config.toml
num_attention_heads = 8
attn_scale = 0.177
lr_head = 0.00438
max_grad_norm = 0.5
MLP neurons of a small language model. Each row is named by its layer, matrix (gate and up: input weights) and neuron, and shows model dimensions 16-207. Each number is 128 + 24 x the weight over its row's rms, rounded and kept within 0 to 255. Numbers have three digits each. A neuron's up and down rows have the sign that makes its largest values positive.
Before each neuron's rows, "fires on" lists the tokens most often at its 100 highest values on Wikipedia text that the model never trained on.

fires on: "n", "ic", " United", "te", "ig", "in"
L4.gate559:172112106142146145118094132112126200099121140132154128099131137148133142097129154087089113150140104119083115120133123129138118155107122149145156102141125119100124144128150104151147114131126156157102124131129097112098111084144115133145108147121143091159099110074103146113101163145137126145152151089155146132163115131145167136110091107121180173153103140149119164081130092174160139133094133112136152123099124139114157098114115114126115114124127108103137146139126162117114102083109145117154083144144094119103187162106136125135116148148144064147116150147092135159134099107119168100
L4.up559:118112153120077154124128077092159182125111140159158147116147141132139082139129158131149123174123101136121157143130166119170086108163196154136152146111092120125107145104126103119139108138104090164149111091124107126154107139108108175114133119133078136122127158100143143074131146127125152091118124136136120145174141120113156152100085127146146145139087151129114110099120104157107104153142144138186118116133128135114159125151169167157155132144123156145139091173196185094093161108129118141146097134177099169116167115133111176119103129134147115126107114140147126112137148120141105103

fires on: "le", "op", "/", "og", " sy", "ear"
L4.gate288:156138182139148177125112131136136166110118078130166112054101149126160152110171146103084126148102118075136103161129105111126109164127150150135144106096139134106096143149061124133113115104113100120147123126120101114117106111159136111145102126115142178118133116135120107122135138151116151193138145179132153173083141124115140150131115131152133145118161094097151146112108168086155121131131126134136114106133154127122118159143149099144136140133096084082134143132127109151100153064139122118104146167134135145135101132160105116127146124131125128073142127118076126163139176122145104139
L4.up288:127123133138150127117151144095138162092147099119120154088080130131133162157150144103116154161094143123130139171109136146098100136147149157101117152117129121076108161149112099101148118102159105100138083130106144127092136131139106140152130165083112128100129125111105108148086156089143118128130144109089110120146102138142118137115098144145156089132142091111132127109113135103145174121104144115056118155150156096124109101136128129152158123115093106152136137059142104074135120121123118091130153104087153106179110100154156137160103109107106121123135130164119103141128128140086149143

fires on: " app", "==", "av", "t", "ies", " f"
L6.gate411:091111138133126145147140143132102097109174116126106144089169125098126147162111137131158094117196098161123163141117137147109132117079118154136143143122119138111093082115145167146175163108134096121112126114182134118104117090143113130095086131143109137147135088156163121085156122086139145124166107114170113145121148094116127096138122128122169137134113140112150119108133118111155090113133108144157165166093150074119146149162116149120106124092150100159138159153143143135128138136131130133141105122100169140126119146139151123162178179178087123121113102081134136122145114120147108125
L6.up411:117118098075154158115077128164135089099141082124109121094144126141165124120142122146131079164146130066102160102135124119106150137151139119113127136105087158124121105070131143094066163129114119086120113155125129098132176101125158092127083104142125173135155107142124120128160125137137124122116111099092128116187089098115154153159135168105139098158154136157152141156129133113078108143129134129138128127133129130140081163168145119113124164136117119155113163150136174136137167125132146099115158164105124136143140131123105144115133141170207126103132118138116097129143121134124146139

fires on: " and", "t", "or", "one", ",", " or"
L6.gate196:132108109150134120127128123141085109129117107124155126100148088097114145121136081139103136133115132097169109122121122108141177145124123135125137112139118105123117109199156146118094132118139187152149108150121122140135095133122157127157122133148108154177114110135141122114106129139226149129144143161139149147115112117116116135098144121121092103151117182130123131195141074119182119156153113134117089114181137078144143124094159094149095096166137141120187133115196107142100125130151135119112110125144146131133145111150107138076126158124117106112140138137170197126142129099156133111
L6.up196:161124125138136168116137147143111162124119083124172131149157126072098107080133099152120083106101094093150152135105121138136136141139130130166131127096161124159075117134133153122149110148146127147100151123126186075124123122164157193145155153147106135136141111120123089096104132145139134147093131111144153122136151135164103150180126138136140111127147118145114113140128104136142151155125128107108133067135153150164117110115149085112121116131095136116141129131141185147152124125143119115129129085125125153097114099123180143153168117131132178127103110142142096131134098150103160158

fires on: " Th", "th", "ar", "h", " Sp", "erv"
L4.gate98:135127120120145150096123127145124110150100145104130112141134107097138129131145141104114119147144158135099145102133122140140077183132154090108141146130135125185117107105094133106124128150111114094131152135115121153123187129173142130110125145127093162091094167111141135155144151115178121125097106124099104124158111097121122145124069144138098148104118094138161177129146109139122121124135142101101108167084084162110142145100098115125074166137110104103120178108157107105137130122122108111140116150144133113103110132166172135128156100107106082057156134151122111141093092110119140122
L4.up98:112151106126134165121148150126132125146159108156143102125179155089132148144128197166168156156114153148115152121128164128135161185081138092084126166161126136141151161140155145110138131153164110080169115121137109116102102129131119119141102164145167114124119150109127180112138099138108122105107123133130169105119143104098119121160092146145128099121155147151162136104155117163152118126105141118100141153092126090144113159084142093146122154212070164148098117112179163099126141139146147153132137098098116156104155175106138158156150141143156144123164102171135100124137134131156121164

fires on: "ilm", "le", "th", "bum", "ub", "ther"
L4.gate274:156115098161137145104080137097101119143112128139095130121154155144150163146108125124165147097120122118169140146140080113157167166154115151090132162119160148118104099117102198144100150107099065105165118131126139103135152087166138110086111189177152113163118166137147076142085150108138129131136111113147096161116116115125164137119129072095127127121137139130089115143100092091173140167133139106157099129155144117128124083123119118123120128123170153119137127126158137131110085142122086164156119109148137101113127121127122096116155139084141104144137119145100141147115122149108101141
L4.up274:172110124120152136141110133138117114118127121150112125082172096187126167162094151146128116123146104081101150120153105136135155128108154063104118132159116118107143138078163172144131109098140109117119115105164135136127133137158131171119144145133111129130139157154101198111130158188140129129076135145111157131127098136124120135154118129088106179118111085108138155133100121101152113127111179150134100133168174115078107090077161162123115115114087124087133130122146111139143094133108124165118096147144105129114143118143139124157122127090144127118104130124139144118157162167081171091

fires on: "le", "ar", "ind", "ve", "th"
L4.gate178:139068149159174125130111133056119102114118123160092165095141075119138150115117083126112121129123114158113135142133142142128162147109151153147105145111130142083111171117147146107117148096135103123167134079129160088142116140099132120118156156119140106101157120105126135181107078103150139109142116133112117129103150127107117105122180142114126119127136122101120101114137123137101169120092133125135112137139156091141108129140140137105127101126096136118118118082195091152117121152136118161144144143151164145153131108148125123122121137110180103086121150174148099117112105137095153122
L4.up178:139104125123116137044120140099154159151132088173101130083142142135080138135133122133115107096161125139135121092131119171150175138141123137142119140098085122094127104159121105110142141096111142112140119100125121112107086112126107124148124112157077142085158139118178119118150155129139132133098135124135114162097158126142178089108119107126099134094077119146131119153127113138114081090126151148109105157132124201125111179118123141066093153194110102124145141147139107155132112081125138137132133152147128154129173129141100116109129155135141136168108102098147167106146123124129163123

fires on: "ed", "s", "ing", "orn", "es", "ated"
L6.gate506:145132084143112142088095132091117093110111123154109076116148133093147087133128140159142162127164080155154135108129122145121145140140113114147143157116081143139174143180110151163092107113135159112145120164102150151175150139106109116149122133104133135159144140116117083168119131118116105106122155171116133104105163127167102117112117142109084090157107132100120145109124153122107117136123147111132118141145110127093163127137095145129085133113130102161104145089154155137117153137130134145158122149126146116140181105156119121111086161110110108132141074103080140096186151109146127115
L6.up506:155148125169123187108087093132108131098122173126080145186097104151113100147163150156124162144132113121159112127150096110141142144166104177138135110133107111116156135150115088149131151125129111127105149149107139134118176117141108136128119124079140103125105158143098161146110103107117122147121104170158157101148167120144127159096101132106103113119105174104190126145138147158106103177109186141121136094160182120091171135170101126133115106107096099132129116153105136128152171158124111153099157167125143170126121113152110132119100156107124119146131116140111130096169125134146133134

fires on: "os", "el", " |", "l", "ol", "oc"
L6.gate57:142135140155111135110122131134099113156115173134124158117142117116153138121126152164133119123150110149136141153105110130085124139110119132166174109190108180136096112135123120104128110151143112078133173119113131115133083112150144114129106123168185140052112142177082144130132146120142122070112116129114183111075174137131142092139129130180116118142120162157134135049101137116139131130149111147096122140143174152153101109093130128123151111125140120142134120148134150136109137144110129166151119149205142126083138159133154113143145153125094124107103124157105117112124137161167139139
L6.up57:103174131122116101085146081167128135101109148113094152129091093098120103138142154150120121128136124115134136125153108150125115107112120136140142113145120169145151112135095083101154082126163107127142125112166135133191109141099135069115109162165135121092155142116118136101138107108148129142129130112118132142116147140134172093126155120133107101148123124097142159193073069099156142159160132161132131124074154148139151135134129125171104096132126150110109132156123146102160078122157131104129196180141121098161124123162122122182156091128126128127114148157108113157121144106113087163

fires on: " comp", "p", " a", "m"
L6.gate210:134100143141118117132153110070138120106140184094175089161178085105135169124093108123165122158183091130173129126138139116134098165079117146128115159127111143122105139116112096136139152110128141161082110108117146143101090132123156111174122097149131158145150141139109141130113151134122124133118080115139124118127144111122112150132155116153105135090178108128139073087132123085113156154123104151101131111142139111152104144135142103142130105127135141133125126091143141098162104137144141186126118136115176101176136119115146125132146104102111118117165109137121091115138097164113154157
L6.up210:152102126172140117145112098102132174099127113113154124165113087149149152136095122119117125102154100108116119110126158117169118143144125107104098098110131116171160132151166096124099131138089141124111114158180135157133130148118123124171146137147124096128156127093136139140129124153149122146151117095119127127137120153156154135149116099109142175093157142101134097115130101095138122142112174136149121128122153141135157164115134117099153104172119117143101170121107104124116119199104103183134106144114133110095119130135100107124146065151125136132157125155129091158169104167092095154

fires on: "ly", "ust", " not", "ould", " will", "ot"
L6.gate10:141116122123097168100062116152181122159156106175143150088110119087126095153146165152143133104124107158122144109119095166111125186126111164124143114142067108139132128160134127118134110147149123101091124135129167136121094154186106121138158119175111148141129146129141137106106181136165140157123162138103116120119139136139112103115101119139068106105145148164134156122161120161125132149170124112150133158113095117098168116110106152139121163132154120085169117152088129132146155100098163150126148143145100108161110135160130157179085142134139121122103125163117106107157153094123123132
L6.up10:165125118106124112068124121153125184147146099135130129161105111125140107151174139153143154136139103104142121096141099106142105162102112086112115171141097113112123113155118139143116163170124134120170155155110197111123109142152101154151133099108140110118097136142170133115141130159126129126120152116091127101100144125102157064115085189083119151069139096163116122093108159123150119143117120120118115125103094075168137130136139125118147147167108098139112126135148110134104122112172120128120123130098105144162139113108160138108082155143069126137147129121066113115134126107184124113

fires on: "e", "t", "a", "z", "ue"
L6.gate649:137134148139121127127135090148137162135145107116092191116128131100072138152115151134124188119151118088103169176128121143128094103130160108157107116167100128141092091146137158112124106103126142134120149132103146125180096127159145176099122109092082117120124097149125149157113120115152085135165081166151099134058158101119087108132133139129143149118084150144084157148140129141167162147135156111183158114108113123133106130134108119099126137145149152161157120131136120121125090105110111115134128139141118093181048133164136131129166140110163128133142116122129119169139145084143123138
L6.up649:144180112170115135170133096131118158115105118117110086155115144186118131100141120144114123088101151119110099174144118122141121095099130179136127070105157123143099091162159171130109108137125132158115104143115136112105132160166137112123170143121119176113109124110099146128117153132152138141154094126107134166129125113059157105133137133111101150079141130154121155136131118111172147126128137139052096139159105150122094123088155124142099126144102150135154130145145123108130134115144130149117143150104154101140116149148096153126152097152141097148116111169124094116129148162156120160

fires on: "ed", "aj", "k", "ame", "z", "os"
L4.gate547:116122137080164166099112128073123160109152108150092121119094130095126085131147117168133147158142137063118099141116121131126169106107140111133108104126095113081115134162070139112124095110109129109130121115099132119120126127166129141131129104136128150055106091103130146125114162100108133153165152114141152105154167177127135125145149120182132123131129163100130130123156132114157171131136137137130153107138102132132120117121091134176152131106148157145140125125104135133097125139111107133120128087154128092190102133174107156137123159127144078154147136130132132110162125143174123100
L4.up547:127145105121133081123160121124160135086134130132118152138097118115138105153112143080161133145133120119074137182133110149109159093116136075138142080146099127095137148111115137116133088123110156162127164089090114127104127156162160152152119133117145117132138147135107115142176189074108139161162155135133125139096176160181120148144120149167151127107101146109141130149143130143133112182164119135093110158148129155164103117139153124134124106113116130066155146178175138113106122154155089137136156140146145173124164163100099112071089110117123137120134145098119145140113110146134110134

fires on: " n", " b", " inter"
L6.gate547:117102077161135101183107145148135154112138106127160157157097100133108134152119110146143101145080120148108146152073147150118118176124140170096124155139115162159115127132102080153174075082128100140152115073123066145147128098114159165111126108144146163108120152097129112092139122119145153113116095145136116118126111140136146123145123136105132192156128114144126146137130130148175067111123124131116154114141161128117136094109117129121119167142144153165118118105102155120136088145106119104114133117117129121101172132144098125103139153082140134103143163143140077134156116106088109082
L6.up547:118134109173133136115137139127141127125155107106132143098131125128125109122099125108144168137140122138098154157115107158152142148144103120116113171130125111116111190181138161134132108121122124158145103090150134153097122158122130118145043176126131146094088135118119142139118173149123114070117116116140137136174152112139158112166106163112166139187108147130141082125134149111119156102158097117130113153105186110138114089178146136144087124095130130178083174107111125132116129150151099171167162161146088087140128152118135087155125122117106134135129148097112131160122138143120102125

fires on: " The", "id", "on", "m", "all", "qu"
L6.gate561:151128159129099117133114109128121113140129141179146140107095135112126156100105132100143110142146083108138160094132170099117127148151106158144111108122171114135107171117176075159141125084127123119143125163089123151135132129128099165140133137117129133127143112160146181134114145121121111148161127157137104120113118181171098107101171137159097108116168149112117132111117109160118130114106194121122148106154136152132090112162154139145167127072158149107187131159087191147134126140160117128114117127126159144144151132150122120073123117082132100120144114089104107134125116137150168155
L6.up561:140120127128120082072157120163083123114135120166108134138108089130149195153200118124129155129108123127167107155135100123133127117117126103145150171121138120139112154160125141097135120105070173077102154122118134133084108074130085099160116162114113109111162096128150104172130137155137139137116138129135145132122189110152155125151116155103118151111126148146149116116127136110130110102102151116085134138142069095105113086148120168081130133160064138110121143100101121149162117178109140137137112134120135157142134131152147106118124103132102115098171109146123143166154132141117171123

fires on: "ric", "w", "eb", "iv", "il", "it"
L4.gate533:126147080102133120103113128136121106172126123100131147151165144116138127112135123130120122116116134102119142129115136135176101134150122128162137175116157159103134156135135093128138114145113098108123123108113122114118085155133119105129112110105130149127144136149129136139084157117103133150087141137107127138072096136131079096143124123184101063109148127109184167122126081132132158128128142120153141119136146150088113141156174088162141132145177111119138149134098107156094125112128127142122158148148127103159126138085182167127165127130149171119110112151140097135106110142133113087
L4.up533:085134116131164136092179129139123099118166085112136145181118111155176088154155127096129099121133143124142087121159197149101106126124105089149109138095128079095092125128153146150141119101130152105115158116165140124147108139103156150106110114160111156153123124095083089115133163133110136181067139150136104165105127114118114137100113100141132140086147111126156126071132117160123083128141130119138149124129125151093132104155084108176112151137119175129120122106155148155110118139140125160148109106126095135127143146111122083130113126124125118147100148133079108128129113139108066090

fires on: " f", " exp", "p", "ul", " app"
L6.gate654:113143177136152156152116127134137131205148119179128108100120107086107136093122141115130114146128113110160130157138155166130120122115100124112152134084115092123165092132138149144154172105148142098108130133120147063163136135149122095111190140168161156175112098164156102093164130132140110193134111123120107129125165136130103138133150109070178116120145117126173117154123119072133106085114104135118142153139128113110095130126105155156105112110130111086106151134133143136147127137126142124100150133093124154120155112096148125141159132179166136104105134163131122125144092149095137123
L6.up654:150136100125142124147138130168119130139110132120169158140138126141098147132140107082090115086114155125114131117069170129113139127147148140135096089132094104120128149050160143137104134128146140126117162157146120120136136087130113139132131165160153140126138144108135119103119111147097106142111141115124189158136156126155097095101121135151146120172171131147096182102174135125122097117145101097155144125118116184131130147119111119122129128163166133099158158152122117130102101135136133134141114131103167112132070124146163100172113118109147155124156121136133151134153114121164134115

fires on: " th", "h", "th", "ens", ":"
L6.gate204:101130164107104117126166125112108137163104091097096118110105163101124158125125131109114087143155154156116115134120147147120124155121138100109170149096088128104100128131131144113154140165124112137166162116149062128064133112129127129136106107131119111135128134094146106108167120093116113105043106131085131105124175151122126121139102118130101118108131103123145111091108141104148148129086119135117108170151101105142118101135090141145111095135110127153151141134126091148145122114078132133096180107135158123081154144118135109120138101112120072091087142119131153125111135113132125110
L6.up204:103151151088154159114107117127142163141126156113123102120159121120098148131130159138168132144104145145128152145097151139124144146133090099113145095122092178170120132166150133115136134107126118164160144130114121099179133131153097091148113143119166148101144169133122098128141110112101131132160100127121117141118130112129119203121122125140093121115130180116096161167164146121132149159104134113117153156135130084118111153136128134100181171103116134164153172123089177129138137151097149109143127146157099136166129156177113147103154115101096123096103121113148149128164160070148100119

fires on: "all", "an", "ot", "9", "u", "oss"
L4.gate315:075134135148128125152177085116107157112135130130122123130154147128143136105113139097140165096118124095094097077137171098150115166124111125137121111115127122173104140116111120154120162104146134122150131150156092100125167117160133162110121153143122127182096157137194131099149173120165111102092115120165111182116125130117159108158137106185138139097116104103115115116098117130148127140114118099125117106123160157159166120102085123126127141104102165136128151155111122158113126150109122148133122181148109119101054138159106131123115099138105157116163112129157149149168098178147156110
L4.up315:138138101088128139110151182132132086076135142124112099142144130136107146127141197140094080159165134110094123143150191124130139125132147137140130133122113134062128137133115138124119136127113129134104162156135164133153152089121158145132126163124112135186130128136150142107141135116151188112121140140145155105106099140115122149114144124157173173111179113144074128183096148113121182140139107109144126099136152134112124109127141143144087138139158130148146112099137137171168157101146074096086139116135111127150135118132106112117172118147127168133117117129103117147107140141145125131

fires on: "ent", "ine", "ment", "e", "c", "a"
L4.gate110:119177133128090173159123117170150132137125148144114143120137106098095098106099081132110116088121116145168116100128137106159091065130134107150157140154172163142101123158103139127117132105108120164110171101119177108083142076120119100160115165132134158141120153149101139139193111154124156119127165155158147130144122100112103119157107127088112126137127197129093121128097115113156126130134170157112115150149174122155142103147130144148120137096096154096066117145163162152127105142138131078128132160162136134125135108121126153159121121141125091096104145165146122121089139104170185096
L4.up110:154124129092135139125103088117133129097102106110146138137077110130144132117134154130102106139127124097120140137103110130120157111120135140120128135140081126087111132145135144120147093105099151133124083175127143185150151134103142102172133122121105081117140106174118110084130131145104176112168135130137114095153072104143142119149122168102111115120098131120123169169123121149156132114147113169133121156114136104146098180175106164101085142160132164166173096103114127119087125110123157097129114118130091112144143150115120137164140139152072122102145099165094149116127176113126102185

fires on: " comp", " rep", "p", "ip"
L6.gate161:126108129128107133107144183133118142130161099118103130180124156143140135093162145109134153100110106141127112157109158106125109154094108131140091131158113137130101153105149111127119129086091119144083124098127130107148117131148168125152138114122107115113143099074107114136073119154118110142113073128131124154179145092117121142135142123181121161127131139141080090127084114093116101127121105126151105172172105147108147093119134106113143114140141170111113194092140143130137143135113165161126117113102125114131116133139117087121129108142109085111101103169119081125139124122129160143
L6.up161:169113143122176174161158151125104108129106087168122110157089123107087133151131141135137165163130131148111108159127077082094136143150106153078146127156152121132115174090126122113105113124152109132109108116127109136112175145149163106103121152112121126127113127093115112154129111133122120164173128128153126138145129182144164146134043115098135110109144144082135112119136125113125070112146152073166140111170112115162121159102108140108143122193108113158111117149133152169152106129129109122178118118113097125106095115144130102125132131158144114102108104152152115140156143108140085152

fires on: "c", " or", "or", "ar"
L6.gate665:112092143114175106127153129162085127110156073093141156099108158124139145113149128135115200140140108134154088140160145148166145162168136116126120126142081097140118132130156123140164125113103131143120119167158115102111129127106061142141063132126103116166167124124155091120142125085123163147123132133114145111187122129110149112100117109104095143126143110116096133101094138139127126116160112119141128104169162151136107100141151113110135138122113119145123115118154144103145145109100138100095123138133151155140118107120112143158094136101111132121139146102143144080123127096155084103
L6.up665:177086097134129136167130159114135138093105112151167141109152061131109148080147136138116177152063100168173077095113165089121141138104151120113124133153164099156118112122120149120187124138128154149134123107127103110140132084146143120123148169162124124152137123193127142075176107117137171142130106118116125150145133138136114102096100129174145142144148144135121122147144138131152149092124153118163121105115122136076120154100158115131131109120168130148131139147110105139107113126151147084092169157135110177118122130110167109157120156149127135137146135160122126150130147128137102165

fires on: " and", ";", ","
L6.gate427:109115076151103129127146125160120125156142126157127105158132131163155135129156120111107132123146119093128146147163096201130134151089133176114191152135113142091153145095116136122125125145123146128132129151120145094139106127103161103133065095101128166117118120116122106131166103119125136140167168151161159127096124139125083122134103099123105114122100121147144091181100114120066139129136118155167147191122120150156110135116143129142144135145130129182116156126132140141136150121120127095130098097095114079122096087151158174150115109130070152113150131139153145114155159112126156102
L6.up427:127153128123090142103116113139173121117168107122124128104141112132133132083128111132174152132157115106149118099154094080109152151152137155151141156144076163137153129134137129132109116116139138147126131109132097110145154122143117152145108124126115133129128129105160101117152116158117127186119161144138196073127139105176134095095156082125123088095126100137141135138154107134115118164135153090103119138123100139140093115106152204095142161123124146144111138172156113164111111091127099096097117136086092086095130140138158139150143127135136114162125093136156116154097156083109123135

fires on: "id", "ing", "n"
L4.gate378:142120114147158135131155146125090133155148138117144156125142183108099074136155115135125125121173062121120124124130081126118076122149156120145106097105109167185123166086135099116134133152116140085114123129111140082107099123114143101114139135087187141107074101154098108119115136127072129108114146132135130167156164122109154105115117121137124153189147118138116090109117134141096125129133131054134140125183129188097107115113131144118104114164114136132176161177162090093125114122136108106134159170122133148117128123110148108141112140097122113101125132092117138136135109095152138125
L4.up378:133143173139132155131135128188133104087129161142133152145152127103138123128133112194133130165098112103140153107153111157139086087184135083180156157127132090117138151181108090132117142121112127157155108146106113131113081128113076107113097117091101157139149107162126151114140124151077101121107161119137093092139141117092157127130136089106103110151120108108129089084073125117148098154118116153138086126144110130165170189107102144134148135125110167119106125135118140123104126113125101105144117148119106139109097085099118127117107117094156117167118100124147102136166149143111140114

fires on: "y", "id", "my", "her", "io"
L4.gate569:139111163153171109106115133117144117110104134101110126104137158107127125119130146167166122123133137064109129146133140133121085100131124113082124147166122105119147119120127175097153156101142128144143108106104175127156157156138125108144123135119128082166189098115123085150108123113099148104135107100167139127137135151181151134117161163113114111135093140136103167141130118100085113074161143099159094175152163158144098120079115147119127119114152163130160174115105142170149106185119147104193130122130111147140124112121125113132105107158113120118132174114139124110144091155139151160
L4.up569:085116109099129146149127094121149064175115153115118121105095162113115164138153089115115094121087113117113143116111147133143078111129124121132140126112141133151107145173158106164118129123101151143119124132135105075132150156155095163134145106127154140159147146110127181122126130106146117112088143125110137160170141111166106141165135154160157111119179152147157138118127136137112130133130159138131088170157095116107098151116128110127151119134121142189163111136076144119139139150166130114103115155155128157109126107140113127102151140147073121092104128126106116106164130130150102098

fires on: ";", "ath", "aid", "n"
L4.gate228:075104103108145144137094149101156132119153154098132118119161136142150146127104100119121182125149162132091142105145127157166174155159149149085122137127107166140123137089109132105133144115142146124104082137120164154132142134137115091135112117097099134111144119137119139062127147121135117136117107094086116152165148123102062112120137136105148121130115149120111157197120133151098106130082091108085157121126144150105156080089096112123143141144140118110133144161100121115121152105140101159103102098121117109084122110111105130148119138115115135124157118159099106130204106135094117110
L4.up228:148140113112118137144151138112117113118168157098094118104170123142125115128102130115158104115138067106142133109087122153126153165167137127124138117159075119142161123132129122113095133127139142095115144182089100104168121127158128087126084120148142107118135143129132142131142116151087147183124142151099147109107132051142157112138163121167110079110110139137130138172145122132104154173122127082146106139144116141146150143120142133157053188128148140117152159134194170160109111150152112129110131117146157149093126154144103118097122139118125146118116133137151133112103147110144147134

fires on: "ri", "qu", "gh", "m", "oun"
L4.gate40:121133099123121127101147127120129156125093128153077100141138086162126163151122106095106077140141137164148145175132163127111152121147090153122126163099124123113091118104106150123149131157119118102103112111091109152109110138149091127119166135152099132149131122123141123097123120060098115155131124155143097072148144131107154144105089120112120092135135131105152131129149114122125117178147134076138163161088102124107116117108127094103179104162144165153166100143155201132161148163144126118084159105151141140127138185124146084111161196139119139120106155128137119156097175118117103129
L4.up40:123091086151126143104126116135127123114141103120128182137149110121094138098147127154127167130129179163142135159113153178145145139170112126099127172137092143134092132114102143121132100144097173141107157216100094123108142121114101105156152114115102105134133116131150076121139173140116131164142101144140068123131111145183098131166116124127099150160152146132135122137137109142128155128130127150124127081084129117144144104138119129090115131105097107105129091111097162123150111161135096141126118134105125167126112074081117126115158133166123117133137123102145122146149120134145151095

fires on: "–", "c", "r", "cc", "j", "g"
L6.gate580:156155147105124136131103142162081181160121136174133100095132157119160127104116088124087169124120114135053159154128125085147117118074128172136157121118081144139119102171123116176124109071152148108108119107135139143155107142169129101105099139122125156117138086109116110112106119090146128147109173135159129140159125120098122094142083112117149139118153067124128129056143112100138157143125103095185147125086135163128124135110121099132140129111090114120136116138114153135117132130151138140139140164133150119109120128101124141117141152117127113112145114085163158109087114111125102070
L6.up580:121115151126108096106107124158128136103107115148107152158116130104155166125137131147107117059089161107182159103101122168114122159165143163075105103157157138116110185082136142132123105125128114121170113133093134078130130118092094114142101123154116097141147136137121138140115129105161138139107120092112126123105186154148118130133141110161140156122096134166109133126167143154136132092152128095187128127167169114126106095115121096119116136122116138163141125090096135103151099116123111163122138170157132121121140116119069161140124126118096142110127079084134147096129175149127131137

fires on: "all", "ot", "ad", "ina", "ak", "bum"
L4.gate226:103086144123141102128117105127099148110125113142139141107119117152153154130163155104111137082169172129093098155114125118171132102154120114131165152111136124115083128128085164125167093111164103117135128142139124126139107174077196141178140134151140143116117194113121155122101136127130112125127066154127125102146100147115129183144142122181142143065112134132157157109139137159104108158118096112133086105152156139166124115115137134128132144125103121127124110155148107126115165139158128114098129147107134143134137153164097171127122090109158153091173162129162105117153119126118165147
L4.up226:146139142165103127114104106135080140115166096127131137139098139124105084086109074139135167140161138139146126135103104166150144141122112153141127143095137157125159109086106110099105150157100147167145172153130150127080117118151124119139130180099133142142140133158113085114121119163177133105116169114126111135148132165138160108111129134167160183107116108106097133110132126091132144127173176122133129134132164090163110167098140113102138143129157132107077121112116171131104129174169111147072132166127132147106135106163109142092149120075128139110149116119111120133077179172153157120

fires on: "ed", "ated", " released", "ished", "ost", "ilt"
L6.gate66:101143116130159140127137117101133109119156123144082144104126155187128111171125128182183099114133134097130162160124120078119109106125118150153122123141074094130125123137075099166128165155160122149108111136104126176144122106095110141078127109110108113130112113149112137135123145114145122104184136150103132124161110103104113133113108109119124158150151145118145121109179130130147051090115133117172121138127121146081095128158086170141118131115127080166155119122163158140113136131120123103123162139125117097147096128133131129157095108148150151091127099102129112137153124147128123115
L6.up66:145113123158133132114085133101115127141101189121107143109142100107138099118150147172149159144153069144119145095131132130110118136168103122149114120156108106144157118166098126124183090143172095161136141154127117130097132131143133100132116108097160085164131149119115138105096120085150188114150100110115115122102132097149136126120177100127113132147110129139167187141134151117119155143149122087112133164141120135060116093100148124112094120076109107126150133121135121158122123126102120168126165146148109076118153172152115112119127113121098119111141150080124119171127175125135112110

fires on: " inter", "ter", "at", " ex", "om"
L6.gate583:097116129124158157163124153158206119155134126116147128114104139137128113133181155136128165142094114127139158126155140118132143139113149111121131145103105190114142116091138094165157118113141166147103099130168101144157072115102135145113132092144127166145142130083098140172118167137136134095105117128125121126144080158105146118155102131134111086105141145118131129096127110150139090068169148108117136153182166123114080149146143171137144128130136143153130103118097129121131110112112123123115130160122126157126163102097103115146119179117123136146107130132153118161128112128157145139
L6.up583:126119133115151151106124175098106128172115137126155095144124109125152121108111167156140146163128168133140149146127155163125137163143093137142150117120068150109130120139138106099099146153107091147138092170109087099148129092113120082133155116130110115110171112104114142172082157110106124102142145154092100132127130176121132131086148145144151139165102139129122122103137121122164107119166102085143131097170145095174096118158104128150146122128084130123128159173121125136118104180138150131168105161147101113107121108100104143109131120107132186120137098157123134131079151153132130133

fires on: "a", "e", "C", "w", "o"
L4.gate321:093141110159153116158136157126115118137099168125135114120107106102114151116113134150183152129102165143123125132115068100150147124075131106164107143111113153148099053133127145107122120103145147120133152120128133122146129148141092126146097117131140133125091155117130137121123144086127138139170117138122126126112147094097107146126173109149146124127140133110118134112125109152122178126148143130147127119122151121129114129154099117114089170125148114158132093115147081131088111160126090092171122116147180136125072131151157129139118152139084101135143083142070117123108119151173114148
L4.up321:125126126101147119127162105125105102110104102118156109150109091103156148105140142130138117112163140135099101130104106142127146124128137134121104112138109126171124126149129117089169092148148134134140097161127159145135124158165119093149115081174086157128130144127100123120119119146182128104091130117096091141107103058094126140108120164102111103119154116126099104081076143072123127083133174142114083145136146111146120150085059121098130141196143116132145106091119115090137136112106133106144123111116141122139109105114161154103119138151091145103173146120075141128160132133107116147